From a checkpoint of a small transformer trained on Wikipedia: MLP 1536 GELU, biases.
MLP neurons of a small language model. Each row is named by its layer, matrix (up: input weights) and neuron, and shows model dimensions 144-335. Each number is 128 + 32 x the weight over its row's rms, rounded and kept within 0 to 255. Numbers have three digits each.
After each neuron's rows, "fires after" lists the tokens most often just before its 100 highest values on Wikipedia text that the model never trained on. A number after a token or word is its count.

L3.up689:153102097129094169111177138126078135158139097094122177075185154147154096189118113109143088098131057158163157135143143139159160141122119145202066180102118088111131170102124187122078126094062147141205119120157128121119113128096170133104118168092149125183103198087139086171141161107119119144138117162135053061153100092134107103117126158135110156122184081133117111143121149092083130092070162125097101128139104124117069137114061131080101140113126108124122134081123138171132160140147111082190161127166168055163080144132149132030134131094146159133094115133123083196168103085114158114
fires after: "\n\n" 31, "." 13, "\n" 13, "|---|---|---|---" 6, ")." 4

L16.up105:139114145143113151137169185107115181119054142131127160113158124110135140038134065101112164127141128100095107123161151129082087127173123122170146130168129190217155148191175115130118121135124099101154113128149109102112190080089180157042173135079072101139138141109136146167180131135091103158152126116144131093182099113140175119117152165131146161121101124151142082184149124195075090118129159110122166158128159167162147126142086167121174087097093131125121176107168105189062084160169122148096168097065101125114100197047136168112110114183140101107138157135103135105121105155167103092
fires after: " |  |" 19, " |  |  |" 10, " |" 8, "2" 7, "3" 5, " household" 5

L4.up1294:086106087113143144112091127140131079118111146147159227114108155114109157098186110125123122163111101106083184107162106098090113083166108112112152149143131164133206111166134150099112077087122092123096116081162157123218183131122106117099135095072146081102126076195178133215104118160130070135132104107148157128115161139123137114157152059110149156121119155139101168173122144216144074068162169161166111143119139099121117174100077109104107080138176150100122134146154125119117140120108123126129092094125082152048076108092118093127149183100104131098138121137091158084142175099148180156
fires after: "1" 72, "2" 20

L3.up1084:111103041174090142077114132125176131110108143193215159108104136111107072152160151110136111152200090119130139131105127155175125106127059178067132164139177125125136147134158115182110088088091176112123084137125097094126130100117183161108108094113101145066085146099086134129101147160116117145085129114217122169130135165148121123124144139134120138092133141102083182146169089185108110084161180082131079162079119147179104136116135157194113090178203196110101132113174090174093068168167121122156177149119107116148163148083121133164116097112087167110116117081153150130083162077131139154
fires after: "\n" 45, "\n\n" 15

L3.up1527:194131149169131144151139076105103076127123185112220166096113120148135128092146137167164145131117097151111097188128148129065136161139217153076100138111181111177123167115103131186106103110155149127168105117142090135113050141103109136117168213123157125146089113119155132159138086087093129143162126149160128090178165119194078126135137109181126112145135141152143111129125123123077072133067083128163047162135137141099119176143134091076138131114167127130123079090158118108114104146126145131086135121201074125127125166146120211121142121059137119086157111208077138101078122108171124122
fires after: "\n\n" 59, "\n" 4

L12.up1440:136123058156160191138133125140086101089112097102109065146146082138174124132089123116108124156062117101094151134071098144131132115060057155179092195148119089116164168115140108114190123133156157145077121122102117112108114138159160092053117078123113085137152146132147083182114166168141113116048086135081077089069129101166120149104108088117118123176069133170140161041113128112088136132071169158112136182076131139115149119081109170170161082146122104153115130172139084133076145197165129143080094122036135128130147130110115151135145141142103119121111094142084100138103144090133126091
fires after: " | " 39, "3" 9, "2" 9, "1" 6

L3.up1271:187084115164114168189136139162163120112090105109120099119133130117125209089188053140084076107145113115126109141149174143162120133139157116174140118186137140072156151148154156160096116125135124125055090055081101113154111142155186137108161132135101091183160123100048178143123149136156143099138095125130101096147148173149144105089071163171111152117174128129065136107125122183167135125087164131104100133163182160143109116154107079108181133128199114121117180091150119090158147084089140149116138109166106167149096151130154092223119164182094118108087134145102145101177104119129138053
fires after: "\n\n" 63, "\n" 4

L12.up1110:128171124066135112078132116078174163148110107148083145104095167167150131087103073120069084136181140152099114093146124151124166121105108131111110148191140191175184132135102120162178093147139112139103170156126197151122117202059119074084122120162072135156134146144130140147143145139119121134185116146051117089086106142127148141112110140146110122159166158082096132109106158160152072181080116118102133132135098100126123092176153126107133166134150140121120109106142196122076138140163185183142173186169147131093178110113142132097182131171130132128147100042106178172116131098172141127
fires after: "3" 13, " | " 13, "0" 11, "2" 6, "th | " 5, "7" 4

L3.up379:090138162169159105154126183065118102196087063142109130130153117147113147161098088172126185118127186143183144110156048157122117135155190121129126077149120142120152101148118133103145090068137157093136167108179103125147160097123158119110142120142092102127151163115142141130137102098151207074082112069122108154142160152149147157144058084075106145085126126101101081138161117179133119063102121160128072080121174123110115136159132072164110196139116140143178120150164139150158149128113116123097121094166145108125133115132161096093134107116087162145125147185130107137099140180135105148
fires after: "1" 58

L12.up1293:133142158136122182141145134144084183174120137142078092141205136128091102126130125137099139151150120152130106100144151146184083125154126121131063167134144135083136155157125176124139108086087199152111116177058166099158155164149156146119141095102149107186080143123160163191087168083142159117108121131193124135162096157052152185114131079139068139148079091078141122137088127172149128090102118070109074173149068129140066089157134092156130114113109088131169098097139127157163118162167229137152103068159172204160116091157107078119212172059119129145156113124101129116159112165130179125
fires after: "–" 17, "-" 13, "3" 12, "1" 7, "2" 7, "4" 6

L3.up283:141111123154123168119150156149109120088154076111140085165114113106092154051140099064131152144177175112187081176150167159093133129146128109142163217071139110126061229160164103136064102127158129141170129143076149107183136157180080101074120135106113127178114121100210140098114121184103098118119180131126094133114119126097110104110146115158101098135153101061157136142156173183171134156112153087087072149137154167090125098142079155144098150101171092156181139103132135136141100054131111101086073137122097127160142134126082174110139159156144106112099113147102168165158142114066080097
fires after: "\n" 52, "\n\n" 18, "===" 4

L4.up1486:133135100139134158105066144094153164107197103137129174053120117117161114160079070113090174197103162115122082087186123101087090112165168126095110126107112145136125153123090106078119165148107117092170117101097079179223124109111207110160109100171093100128140245123091124049106113105115139119130126142165100144087081149098074096130116164123119162140100173085135124086150147172111106169134125095137151046147131125162183116157061142159135119157166110080128080050112146130144142173133105121177098175173186152131132125098089118048124134143079160135174171145132137127181140122171158152
fires after: "." 20, "," 16, ":" 7, " and" 6, "2" 6

L12.up361:125157054094154122173201139127127141119166170141114158158063163137130149073100188085131154139105115184099132099184108080116145156144079105168127124099138119094111139148109125150196187117123125122150132130157131132128186174073135175145079131125110133133084116164071171097199119151126126085077103123165166157142146135207102148125140118124127150060088105095129148100142118153116121072139083137215089096148067169110120142126124110172136131109075117113141105109051133114120092119129136124125133143111163153075131086129098204149114140089106112146083169100118082102151072091125199192
fires after: "\n" 45, "- " 10, "-" 8

L12.up73:144094076171138172137096132188143056199089106118104109092099115101102156122149102120121134121119100042144143108143144176151192184115092093138143093154150130157138082060114172156123103059111145106195112158139152112075114140150170094229163143114142137139110145128124077147163122142165115104121129160068155136169152109123177144110139105133179157166130078138083135117136060127174100153135094106145161079108193144146101163132115165095138138081183189142171128124086130094046100150148136133125169085108097153142131088106141081115126140081110168084178116060064120103175171129104119106
fires after: " | " 31, "0" 19, "1" 6, "7" 4

L3.up1288:193126142126125126159141139171083148094170166115151147079103185090094112075152140122123109125108125138129146170176151140129164070193117094195145134106083132087147139182126148116110115121196142152177171169120097094219157153106096178159151148172091150164196168121091159103064122098154146073114088082185118146135136185100143116130109074074160111073126122104155096091140087178159121146136103160052115127114087138139088079127156086138158114135128155118136163166140101135168156132055114059140145139111142091121104090147109112064182166160108128122137136071131138114122106151115103135
fires after: "1" 59, "2" 14, "," 5

L16.up1180:162139107133136159174137100073120109118105049138102138082098120129129108178144073105109116096141103057089179051148119128153127108106146126111160159094143084179125135157184059112075120155085163114084151104109014137174154141128127162163086144160107099196095085156058099137142158103135161199125039120160147160116141124135106129137115138120093164171138234134105132150100138133156059137157093116111111103101115150133137136176179122147142117209116134143130157143128130139128156073154129088127117132109143154084071097114146140154166139141154122156117169101134120095174104114156131181
fires after: "-" 13, "." 11, "–" 10, "P-" 7, "| " 5, "," 5

L3.up693:121098126077153076128149164128112141118020080130148180118143149113096119097129110097101125118130086119139153155072180112145124110140187163124148135142150156112085176157151093109138112104125123150142130211125135154152144053144139086098109079126169137099067097110101132123136111044147101161110153172203100116135080139202165129085147146112161128141140108124122155187138100132177062147067183091079052186124152171122078107119077128125129174149107103106153138096080083141093109208147105180103096123101074154095139173106107102127161108045125109120128138180106196091180103065170149081
fires after: "\n" 91, "\n\n" 9

L4.up171:187121077170089093081090130124163094138159116164119185104157152106083166121136142077187132140081175110195093153123066134119175101165175103130152097138166125080150068171179102071106084123190161115080098159129119162157127178115156130076137188144146113165149181074159116116147122112124086126140106103163100144163115109134091096095114091144057130124150189106154123169157159167152100140145210111114163125075111118096133107136138120150143106182091111188137105107134140132166083087100107124140136167151145115073099120107142133101146121101126108154118154123136074103209106157134110105
fires after: "1" 73, "2" 20

L3.up818:107108132106072113146164154098122130161126166133255112083078147102064174083166103130169138137159174135114147103112107148114139119142141149128115161102183077126108147130150165133101104111099084102127063124088142174079130142142087135142055164118148121091150093118113118098135100143082102147163140131186193148090167084161133153149089173144175148120097057083181152069144122141097122102074147142160152178108172152155134101155096120185096163149134133122142140180076113065139099177167139136111135119199146203141089173102118213182145106095106094162065152099129109078132164129113128109
fires after: "\n\n" 36, "\n" 30, "==" 5, "===" 4

L4.up945:096134152150126162176124090122060150113103136183098192076167112120100148171065123161093140112123082140076141179156108106135116166093062120149162169135092130115133134116140135121125155097133148143142114136110134092131152107172135178077150143087081131177113117217176123105159134167101176147153172110171089160126140107124143170075099093153126119108149158110142201099098096140132113156157130061167158165138097187055162138169092167125098111149121178107126094122189142101136120133094105115164115153158156138094130128089160150077121104097109077126099088165137170157146090138099128083
fires after: "\n" 45, "\n\n" 21, " or older." 5, "|---|---|---|---" 5

L4.up88:076139121143143094145101131133108068106126145092204139157169097119097096185157136102149138109172116076115174116173070111114112089158155144173168152093129098117170101169140081105127104118155150143076093174144135119194132130160139071122106188092118163118082065150061141151138120105086130138091130089097134138175122078133134082118170089119136155181072141120169130136131065141127074138148152122156082094159112147069195139145178086182156160151128191158130151109102163134092170162126172117097158117135154165103130137114153179163159127071184122096137104127122173089123104083104125159
fires after: "1" 92

L4.up1222:137112149077137133132114133142141094133137120054160153187127136128083154127162150079099089126161160139171104108136138156134110101108168082200147170171097175130127155152157124156154122164128158123135120160200108178167118069070104110140156145128121143155138136139143161168132153132132133099159107090159142117109160114086077113091147147091194114121160120170164146138151111178179091134117145166137139113129142103153073159128152106103081123200176150046178089164172098127114094095110099092134145158050144126168125229078157107102167156121108123155146116178113187145137089176113110125
fires after: "1" 40, "\n" 14, "\n\n" 4

L3.up1064:070125080139123115134166157123117118099173123122116097121124158127120160130157060153087186158140153155143159183024117117173127128178100134137175130181155119108120168153165081125190097141137170191061075165141120143142146087151093116119104124058146137155092099140144162128111097142079107189084144072156113090085137150141098125117106119151074112064143108107079105155126095157104173097076161166156101185130123186143118163126058158167178113063173088159130143166155139146126112172160131129123120133061162082127149138125107135044086129217149072075111081141101159111178160128115114089
fires after: "\n" 97

L4.up29:116103112108098046163194158181138118189147132146202089134108144161118117130103152131129116177081108077121106154129147114122166159119082113175110120130123095178166158149083104140123130083180147059155137112148100164178098185139119124110190185129141141153063161154147164098134113124116124170131124079104087042141087149170110160106142100100114123156171092133160047155111147163154078112161123149149141186122149143134152182149109062109190116090074145082103129219091160164109121176092147142153134138052177142116142073054129066124113149077133135131132099131080172186133127149159125158
fires after: "\n\n" 35, "1" 12, "as" 7, " families" 5

L12.up178:166136124125083139084090096123199122167050077164086152125095139130130120144135124096128145136155178155131097089104096156124103162127095129144125128101195099217175191162073159149168178151164088086079115102128090139125134152187160092173132144131189143129138174165128139063143156122174122093158145159078151091152124115064120137125106124135114153115095127148134155100094111129123149108152169129088153170171143135087075150102055177131131108088104105151107153116120100114167128085143079097142132154096073123111070167125120100133187165172094132146123120110096207140081108086129105098
fires after: "\n" 60, "| " 9, "- " 4

L3.up934:079114175137122146114184155143193093187149151174163060107137094112070189117168127132164138096118184163133149153109091134089155072143153112156159139195172141149124160133162182149135165143107063150091164193140111188121169115126121172103138138074134129108169185054149137092118026163144134107096108144077151161128108159079144105104097099103173111110102051149121085166127085201106120118143121122126097113145145129085179105125144162123145133154148130124164183142160095127153084101169106117129122168086163130145145134120093139183136109106148103074062153172115135141091154120135196172
fires after: "2" 47, " husband" 4

L12.up1303:115099114121136170117145133120097105114086164153169069118134113078132141187185132120134124109177154175108139117121130091157130160129099152118115086139127119130133167119159171132104180151135149105131105149108136121131137102148090150118149123099118099145155086151140101182102134130152152117090142088163090143103114108094115158171115140105142096098107155128138131136096180139161102176097147054064159097136140171110140136130061164138150164138041084097122090148163154089164160136131139175132088122151106147180117111164134100076129076171098080106111109191114149082184107148159111162
fires after: "." 29, " his" 6, "7" 5, "ı" 5, "4" 4, "–" 4

L3.up371:109095170145055172160108085161161114089162106111130110118112117085135145159111092136148125153100150118123197156133115169129069130093106165130141123180178092062155147167150160073087139134134076146134102154123116123098174091160136160173141097114128183054166155141117115112143062190100112173137142133146110124100124177172161162124066118128140120105144152096115062111055132174090046171146103132178102153206152192123116155137110164136105153103164111175142137152141096135147114130101128143144101182155103160043156149105093154130096115071117187098161102132137034077105101154164189115
fires after: "\n" 51, "\n\n" 8, " | " 5

L4.up1080:082128082117138102132151163133149152088139105073137186112129169169133139118144133064134107173085146122142151120121154161051105092160089182145151095164103108075083147129173118165127164137124118165145176078125124128125126012166147087133110135109156094106164132158133109163127141095133098106121113125192164139113111170151110212168109109137120114088118116125072085095144132164085132152045070193191106162166102135169087183095156052127119112123130057132114075163163163109094061182139096161083095108129165173143139128181130178130138139171112108180129118125123143183123089121140152142
fires after: "\n" 49, " Robert" 5

L4.up1319:107172048131111111092151174087105154143117145131135089096105163157151088134093102149147117136087117047089142174184141101153110117121103171199147114105096158148116220101110165176095175177098180107133142097099067114147115087147146125128136161039078100079118129103087138096154139123063119098176113151124191123108133170139070146119163089115144174105180173125117126135111085160101108107098193173146074118086132180158113103174076161147199143121149160155142115142146101133144146117113117124127147099076149114111116133117141143145081084042125126124089135156159132142152116082096148126
fires after: "\n" 22, "\n\n" 14, " g" 11, " O" 4

L12.up674:175110161125178125088163070148138104141106101101095152195145156102130130118028062120105109111139122109180095150127181142128193136176064146153138134138125098168136151150077091132150158126130121107097133090147105149112157060158186182088054110143106110151171138122172162139109177127065079132151112165099141071136110128104137131076122128107159136195113130107077126147096156155095113122151185111100070160137154113067134089126144158143086124126083130149173172191146149183151130145085081136143181147132178141104169139169111118105114080153137152111130109155125120108131108088126114175
fires after: "\n" 35, "\n\n" 12, "0" 9

L12.up494:127115132096148113184107192069107122126079142145135181129119156167147126132125111153147180088127114111128123119144151152159174123093064114139155087119173107096110170121177114138078115182057080115120168171122135153133144163078195156117165150110126160162144196144098093124100193156199106067097125127104127105081145175154116107095115133091146132170178115166135156097123177166086127154180141077149119075122167127184108087098097092184123105163115134109123105112158142153101136105144104102075118133103119145128156089076196086129140098119142073185140166147151137116149093156087114134
fires after: "\n\n" 26, "\n" 24, "There" 4

L4.up1252:098156117116155098124076126122159103130148080135145102116160151129090101089164083087143121086124140165190138111120124135150114168115150144136180112134104156174153152138161174189186131102186138136164080144095105164151151125095148202135139158079081147188123171141113155095113137158125121201106123180161125111115141125081084133143100142082070070120160077127121153163148159082134138096083124140102119151064129141100104129138039075187145120055110149126158149137129090145100098113140182147149114068120073134131077085138097157034138112169135114088090137131147102126095156106127128148
fires after: "\n" 48, "\n\n" 17

L4.up510:159097153118125112088183114118077110140098149116132136158113125095101084112159134109125063138129159135141145138155099154123121113158161181135132139172144074107088190182184072126132110174132141140131152114086130142138099147151130149121145149136132159062070106088124103162130098116180104090110085123132131168124087190158069130114119123169134110068110039174122160097095224207119135183092151095094044108158139168093070123117101132160177118121114156127135139105126095143152151130169172127137091085129118109163128203071079155165124100105166135062130127102106155083154112148149090050
fires after: "\n" 71, "\n\n" 18

L12.up571:118165170188093091122105131136140117131093127131181105200135083056147120119115145146145160116166157073159081154108191154159164071134099105155197157139068118132131119133087143114059106145126074175162124173132115099138157096110137128116116098145026168119155123122135154115124097201129153171099106157125109096072098167122130120173182111126109158090125101090187133137148079171047135167121101143139086103134107123080085137121123166102149103173050103130105133110126112131119084170151154159125092178158121124134126155129130183148075108104181116148083107143132114142174135137102145079
fires after: " | " 14, "1" 13, "2" 7, " |  |  | " 7, " were " 5, " household" 4

L3.up1252:119143162179029115164088133154200173100090083176145135156100125092131108108145095083096114115148076147110126186094194124167087090126141132130130153107105131093181156198166183146173154119169122141131128143109199114083064166127113134033131107170165134105097112149123172072146132224122141143132100176153127109172178055186124129172111155171145111122096098164139143140172136164078099133095090067147113095221117153112115100122109163166108130087183110172116091089098107115139095115083166156144089109157091119127140102119142150153114090143162108146130121192119149106127101077101132085
fires after: "\n" 55

L16.up955:117089106104159165123122147168177111137128187122123050148147110117123103136068110123107147177131143139107063099108153123144100150203123135115130117145155093168127153179174123106062129191160098099125107107099118159055191106143163139110180115119152108165122141154118127151153121124117124115073089059170219132130093171122155159130092167122133152117103172143167075147089107096129125135089150119112140153127121128059128047063037134161191150052119111133102157089151153138113151087071114157130118144112164155177165169126084082081188066146157122113077107119153137107160128164138120112
fires after: "\n" 48, " all" 4

L4.up1276:152136085143087123151088155127056108142155148120123123133082153095120167162081141145189097193175123108099144078148133096087141150122159108136118118140073112068181116134089139100103153108172042107113150059143135142183173139081098140072128172117080102123108091102140083143125100106144105134128110166096154122121171154150143118088087105122102111137153105142187128153125150137169115165136156107159184134080133104206142081140088104088118171141172122092158141160158157145154083141069131130134166085120158100110095117094175082105142053164074179141105144062158125141107186155100157155
fires after: "1" 44, "." 8, " age of " 6, "-" 4

L4.up1432:091133136227052129172085159147133123096154054135191090071124190103134082151126101134123145166110167144155140130111134104089106144122127160103134095153105110094139147186120175131145177161191092140150105127172140175125171068113110053131126170098120130122120099093103130139138171121209175164140124118111134138101121124115093126080081144079136161077103141211143159123121106120159110102179152215092139098142140158148121150130026077070142118130120161128131116088125151150191176140139145171131165105117111107165123125130177118095091073121140107188074157106155128101139089147155135115
fires after: "\n\n" 28, "\n" 22, " D" 4, " T" 4

L3.up1094:160106131106098125107126087156091123109139138134079142119174139135147126154165131201158152128138122093107112186119172138120103082121182116174142106132122120169090150220117135151156065130144130114127140106087128124148129120205088128074130155147150089108129091121156094165176125134184155149137098162177085136157146097100092137073121112115118137150170063116120127104135113244110170102136104110177108175099140138076123111099120119064142169120125089140127126157113137165137141140134148174148104174086180167052128152061127167093104097062139131106095129130105153157133114143100110147
fires after: " | " 29, "\n\n" 18, "; " 9, "\n" 5

L3.up1142:151176067118109172091139137198216144117086199119143171152112116097115142170137165076107152086166075094128094153145115122115166154180144149204136133153130133129138115121131103111174080134110130143158153138137087193086171117115105131168159070149107147074130179093120085143148061088125120099133095130118096124130114146118114122075084165140089115139126046118167114082150173113087109121132188114091071141126084094161150101128110101134163108111161121045092117088155166113090160129124084151145170128142104122074095165068140123093106129114109095184173121069113188124138121147140136136
fires after: "\n" 46, "|---|---|---|---" 5, "\n\n" 5

L4.up521:065134158168174060125085164108128158172146155147140141116103122119188082132167099109112072152189143121131167124163099164125137079085149126108129101171141160095156144166111177069101165140192096093125103095144119115212088094130107180202108155160134115171127096139130106105094126105144087151071119101116117120108133121205136180071155102118121191113087116159145094074144101237130136072127128150151086150049131139119114084155164084165154158140125082152094138163140107208118127153139128131131173098118114131121123090163134144118117144151134150158116123124149166115135101133082130179
fires after: "1" 67, "\n" 10, "," 4

L12.up1080:188145118109121142171091125128144115184062128092131172128146138141131087121129134091164103135130148157095078128073148207133132161136117060094148192109109133156073124119117097120056120131105144070118162112091106122124129180127085033083100137094082159086123138123255230125138137151148162119103203108133138138153180177154150108111101176114095127161137139134120172158139143174124137157147109093186183050128181120106114209165123132154147143075101157116131091145110157149151191144150156108121137163100158112139127157098114163154164112129129135149149104112137113139083115083130156142
fires after: "4" 21, "3" 19, "5" 14, "6" 6, "7" 5, "2" 4

L16.up1423:167129151105095133108186116125125141068097168105139087198108099169109164188111130133155063083117064092089156138127136118096141086105151095133136131168128148080095167125180154136141161124066111142094100128130115058087096080157134182049138121114145142128138167110130148102139156136058132140185143104120127120160144149115147148109099118146135106184096130089153136121108130153094126069126162116133056148104136157130178118143082080138205157165195099170137076101179101175134113087091092114153111133182130088137104144107108119118141151124036126057175055166124096087093122109081151137
fires after: " (" 14, "2" 14, "1" 13, "TA" 4, " " 4, "C" 4

L12.up688:138167060143081147122150126094148111133090134163135165131140152116136137109108142185191148122122071140109163191167105150182133123073111131108116159156163130138074146133154089130098148166128121087149105137103118094152158100151158130078124068148124119121117159087095134134153132104144099172124119165116082136065115118176137133133114077125156091110112125156175106121132098150152141228157122098162107098164146151137130163121142104136058115172118212100138108201160105092164125153138142200169083092069156094127107119097159094118123075135152117175152067160123109141129054086146134127
fires after: " | " 45, ") | " 7

L4.up851:144067074149085169071110123090074114145088140132150131192040133155155111136115148103169130117130127132205143153146068160114133098201127092112113090118122153142144132154104148089094025199111116112153147100139107160207103092063118135201140185105095083107137158175102100099149113148161109187158150104130172095139149106139097160150069165155078160108092150105161111047099110166116135144082142106113117074138113116142080118121124117182191118138198177133084182109105159129141123161156113167183111150122151176113115116124163064098189083131100123101121119136110098151168181096123078151
fires after: "2" 48, "1" 17, "," 13

L16.up1162:117149118119176157116133073105124198120181140097100149122144129065136087148132131134163101060124122119117108147137164154079122130100112122109117173104169132147129110072152191143160135101157136122096177117129159122160161130104138184123141123114136080111148155108114160142175093095174163107169098090121120137156135157079193173138112162055148112136118187148125176180111148150151140146129185149104109100114121141128105062128069052078113073069084184097142098077153138124155132074068084083098154155083115148167140124117182134105171130123104118146104121130123153094101152120178129173
fires after: " on " 20, " " 15, " | " 10, " for " 5

L16.up567:105111141165173133147167151135070125148120134175098080130171140143154131135119157159228168107167091149117118106080106156118143162185103124155139130148124163157124155135124108155068145151149147144188156114146112113181134134183125124186123104113144149089144119145126121094109121176127127133100121134125112062146133155125129135100154080117164103083113130053155090094119105136143167135142135092096060081168111143150121128133102136120121118055137126136111116100157158131148108096109156151070139135140175143134131128124120162176123116109134106096137105077104136120107122133148122145
fires after: " | " 14, "." 12, " |  | −" 10, " |  | " 9, "f" 4, "ond" 4

L12.up1345:118151135104159129133112130102151100130126142105200133138199129118089111105145150149183149202151066120091115080183089125144105143104145156127140109117165125112138195135143119136149146183128121090058138129111143125163155133127148109154085139144100116175087126137156096182103159186141121122122149109119158102090141144077100135066134060119117119159081096151118181137118114089107096142119090089145100128141108102154152152111156119084061179176121163036143166147193143105105095142167106109170170099139073127108113087159175111074165137104101127163123124180135159127126135158124128175
fires after: " | " 21, "-" 19, " c" 6, "." 5, "-l" 4

L3.up468:047122153134146160136125135136108093159153069127123095114097172113099116124124104101163114146099159068117132132148129129163162113113094147127149140112074214111139179132120138138139127091160108105193127124143117149066050160154127158150101123108108161133160109132133073148115138197186212138079138146156101103126145098167172165119119081114097105132056121161127081108063139218212129099117139096135055104208108177116144078144132112146117183149152107145146136149138108165135116140149134092126122133143158109116115097100151135148082174098102166145148096065134202125146082127135116164
fires after: "1" 33, "\n" 13, "|" 5

L3.up281:111131146169118124128156145148120151124134158150206117170096120065112163111090143110142094174120091150119090119130147106133157174125117204125164085138146152105143206127110104149198128062153118153149119146126148160123153113167163106121136120088139135133067144115117153105097128118143132186092126090138119154134140160158105175065066130147144111030179043139100115160120151174103119125125119168088086100144171134072105173166076158179125162098099109132162172052102080144111077143105132084139080060077177146098123109087135139170142150180162081110082103195124126156156139099086160060
fires after: "\n" 98

L4.up843:089130087161111138125084117125095101099121128153202201130077105103120131126113097167072153121098171161071160104185108171107112091118131160152140103117115187144114136127156143134146072160112172082129110217147158162220105137151152112182106094119096112075171135111186128138128113174130124122144127092122085124116099097122135116107062122111108137127139128075161086147147150078173063167125112160116140052137169104132162131171102116108105131175115081107130178114102131107137153164081165106113162094184141121098112138116119163070092109096152118130169169185089133171124125126163068118
fires after: "1" 46, "2" 29, "," 5

L4.up194:160116179146115131187122139146082119119112110130173099083085141118140156119152107097160100158144091127126120115076069108171163160139144147131150126158149098142101166128082128144130133123142073152087140088153105155067114162171137132088116132113135116125115165069085154120161146177159126163122124104180205111142185137208122087155074147081166123113163129141120108125105123161112012123110158108160094145152188113166121165155169073112173151129063100108121117117145083122118132142142125095129145171111125159157094112086154096179181160135098080099120063091128093119101102133122104077
fires after: "\n" 84, "\n\n" 16

L12.up519:139159117140067075169104099131146162082082127154099107121210090133141140146123159177143081133138130117182126116108092170156141181172171109131105048112112148154142089123150111172098177153122140170122082055105158136179101117111159135097207080122161155119161139149102149149170152137160117066193084102113142195157106099152169138173132089103109115114164079134080098078143162141120066160141177114154070110124117117134104078150156052183123107141132158141101101103175122114178129149073112131162122176158139163174134169053134098134146118092158123094156101171172181068123171112092107098
fires after: " | " 53, ") | " 9

L3.up598:123115078188083113106106156157146103196043151088199121123131130177130099141176114170143089093161119116086125116115174156156107086108071184127139077132125107153150133198159142082144161121177126079156082162159083096174145140209120094162132177067179153074157150104115111189150144174092145120127119067164117127102094102154151118136078132117095168126098111153121222181103069154125040148143194093130108119100167082085082155141119126113146189152151170135141070192086213144118131151136169114101132053082096130081144154114089102141102087125143156091096094147114153142137169126136102104
fires after: "\n" 37, "\n\n" 16, " soccer" 4

L3.up837:114154084137127057136120152177152118167101125106105117156154147142103093107057123131102127118131176067174204141157155175129076111134132159123126153125119175123087149088123157175145153173139145116062183148094150149142124097120161102091103176138123087130113163073124129151190156105115084142153084093088084149129127115102089074149133099107106198061122145130173163194120110172138106087162133111125139097112163134111166100169106139097094159091119147109141139083077153140141125146154162168167139089111147154101085121095133130125170093157166131121115148234186114107108119144109152124
fires after: "\n" 36, "\n\n" 13, "1" 7, "T" 4, "P" 4, " O" 4

L12.up1112:167085148176094115126121117174143107106130121126103094143084137100123089149092100161128187131079120146032161133160137159123087184160168166131112139122172124078147139157105157165128175098142194150108119066125165161098115074134096113099131166089122128123138182082118106136147129176136146126113100099205113131141127064078216111135124137101088080084083128141083136096105136122100193109120140127126069139143124134117118178097089148202150155156088141151102134123115088130173130146145055129140114091143093128171141159147121095151166104121109160151084137166150109102115130117095129154
fires after: "\n" 38, "0" 23

L3.up761:215129072154101153092102106080146104133172131181099157059148127151088122144097132133136094147109064093078108098105121167114082157139134199188101147138142156131139146165152107108119094076137120155100134086152090099125148176184159153187145184089110091146081092059111139108152120139093132133132152189147085139123176140122152122057081141146163098097161070103090161131160200216145156060167125104157069199125115161094121095144102101130101150100133113160138077107060146121142133135192152043108158073122153121116068144104142131145093163082153162109124129179127186121176095132130127136
fires after: "\n" 27, "\n\n" 23

L12.up457:066098139110106158142178093121121070098135168156135084130110140173090105143132113195170176187101102087149151140106126177119085130115127129085172112142145121119106110135142074109151076162130111132185072175124169151201110089143046109122158148154173121152048116125076086162122049048175110154093153146118092157132141125201137117156064115117105066110119115146124137090123128157157111123121141153136076137116102109100097068139093100078105096108217165130072138183132142109148166140175134132140161125134153131121108095176117163102114165069103129130136083153133139102152127151102153107
fires after: "==" 20, "===" 13, " Champions" 7, " ==" 6, " career==" 4, " ===" 4